python train.py --n_layer=16 --d_model=768 --d_mlp=3072 --activation="gelu" --norm="layernorm" --bias="all" --tie_embeddings=true --init_std_o=0.00316 --init_std_up=0.0179 --grad_clip=1.0 --schedule="wsd" --decay_fraction=0.593 --decay_shape="linear" --seq_len=1024 --steps=8095
MLP neurons of a small language model. Each row is named by its layer, matrix (up: input weights) and neuron, and shows model dimensions 608-703. Each number is 500 + 40 x the weight over its row's rms, rounded and kept within 0 to 999. Numbers have three digits each.
After each neuron's rows, "fires in" lists the words (lower case) most often at its 100 highest values on Wikipedia text that the model never trained on.

L3.up2621:509568527557480441588497544520492552508542480465533433512482477483492487449431484507604476412540442462497407510518505447493513504476555554530466514601531488438473546422481449485550443488463496525497514484504489504454508537539501542476488561503504508479507519544532505547484478453479515488
fires in: "only", "no", "even", "just"

L3.up2529:507472444462482466494472487485530445529466462507513516523483493532417495589498504526528478473447511542503484550478492546441498538540535483513569510574460508508507524485483485503528489534436480446429484477449483518466517491553456506527558477558565497447511558438535461618443545495467543522
fires in: "from", "in", "with", "at", "by"

L3.up1992:448511522529503504485516566464511452500552496483462523607496492479498569483402530501475509519469535517499499601552450518555468513510434445456508475471483546540500523477520489532486480463491532488436492591473531442556511510511505496503491495527439451540522446506533540493465442520426481445
fires in: "to"

L3.up2406:585506469452508553441550490585471483519534533455501504587496487516496519563528548549469521537480475502450503478445489465580467465491513415532441461470507482456534559490504538477462504556569469537553437512450519526490491524460505525512517480479463495524448473504478487496504516515475467530
fires in: "the"

L3.up1173:524445492526522487456542493448513444487419558502463468535493487512477512570502439479568469482482541483542418430530536492495514525544514501547468480509512502525479474510507525482510528449509573512503585466539481495507540431536490490499487445509441554497529513522494509514485488520440394496
fires in: "of", "s", "are", "given", "made", "make"

L3.up1629:513467493491430487481532589532453504587481453538533526491430567500469499468504528499484517458508503398532509454498452537489528506475546484571466460487513502515486488562493510525438519527546536548512522463421541490482512523465459487553469537460499511560472512459499499515486548497552446495
fires in: "of", "as", "to", "about"

L3.up3056:415517533528453471454500507523543518476513462459408517534465439445528546528450540474498454491420553458573547553537530510552411495484498499484482506510517399554468498496518527480495529520467533490468541497435526584452567528482421424506497535498458500550471493476531460487480509445473477520
fires in: "until", "after", "before", "when", "during", "to"

L3.up484:448515491523494480471525522534434487560488535519534542535526491427476511490490462515517533469496521500501520472520458448521566426413483450494513509507519508509598550467488502591503480473470482461465472513505540610541620511439514565447437457480493520525521431457511568529537552488477489496
fires in: "they", "their", "to"

L3.up645:497490471596544562407431513490456435549495423499546509560475530489482562498493458493558505447514503459525462406548503452524498457463432481441494549483460528468484492478502466478459538496459540510540526468555470498525479559525466487497546477498473532510493408529514529492379477539492512544
fires in: "to", "would", "weiss", "they", "we"

L3.up402:523551506479479505546508493490479485447473498511489499472436482484579432474484615512522512505452552561506567477520486469587471512409510525514487445533454520455494572421430491485466496467428432532537501444560550501430495525524484467455497533518498511592444573543496476470472503495468535491
fires in: "of", "other", "major", "main", "three"

L3.up69:502487506518523519447485528494471456389435509488513494462495447486499514491435448459519523460496539461561545511570478552519482489599506491511498519487499525526481478484491529526428500523506558504448509536483486498494538435441551507480575479572531445503504451523569456428479561522556504518
fires in: "of", "methionine", "to", "for"

L3.up2572:472437504470435555534457479537510504426542490446580484513487563442467444514546557533460402487490486480484537531484456411534460503481528514517547472547449577420446574491520441544561462486463538558495485505470492531470568552539426515489579500482509535437475490457461473531509509459500494476
fires in: "after", "before", "by", "until", "since", "in"

L3.up1020:380465472497529526457516534532502508507525469533462483517558472452511483532485486505517493543465526489482492491576457540539535488535494556543497519544429514567547465439522529485515512523445459433526515437561458531484565530528497463516511539481485490586491524506399567535461548534447518484
fires in: "and", "9", "8", "1"

L3.up536:452503486488436450494482478527494443509571558549497487486441502447574502471434471529484475550510470478547502544498536457532458467508567502502463385476491423404519543461495500477504484518463523529488508526490508482538534467567513470437557574545509463467533539517534469488518535503510556544
fires in: "well", "even", "such", "either", "only", "from"

L3.up1354:564468514563446501443526464527534457534501531493469457539473542563498435452497494579513452394451613473435411540514494440461419499539554533489508526434508548479468483424464537463444525502501584552541499493491496549494506490533519499408462434531556514472502466437536482524424523517519476463
fires in: "of", "at", "in"

L3.up772:510531452399461491506463509508494454454517561505521488509480494468485540513481438433527459468489567537494525511517472523505458520472514543493501498532452567467529523473444484481523502508506478451506454462473571468442526500511515453451468531476533464478432508541488511539485544429578470413
fires in: "two", "three", "many", "of", "several"

L3.up977:478550481529481558514485469499496500451486469414434542482482482523449560453494489560456435492475462451470519480476486461526472508569414450557452498521498600509455471546464408406503498531476533413493452478498571529471496502484476507487538391451450522468480525481477529514494513494490461543
fires in: "in", "at", "as", "on", "per"

L3.up2567:559449442525462520416565445482492410487490481462543484542472492535468404501446440442422485510437585605528459493547458514522491439498520480537476550512470500510517579513505505457481556517502426522494509515512549503449478488525436510504520428551509485474485533526498527548534451495446524477
fires in: "of", "to", "between"

L3.up234:499529478429487496504518466520557474509449488492556530453439521481444484469511541452530494453467586491499493510489545436510511465482465468513469449511495557497438476494443530503524478532546531547531447440557565556482524530473528521482505466566486463455415556524433563488496555485493391480
fires in: "to", "as", "at", "antillarum", "with"

L3.up1202:547520555536499534510471555503487477533544438459549443562548443429483490488478480620476518507448456542508496460497510502579490546525512469503496507514450455475475498442499448480485421463526549537519503613497527465447468433549558529573492554545565522522496513474490476464483536524472482478
fires in: "the", "methionine"

L3.up1473:547477431486425479448452523530490476501465463467465494497476552476446448559537601485459518537513462474494495504521465523387451489541559459452473515524517575487513543533481475491489486496503446468486462473469497455507525502434446591556537491452484510473477494478506470559512501549566422497
fires in: "about", "to", "described", "on", "regarding", "2"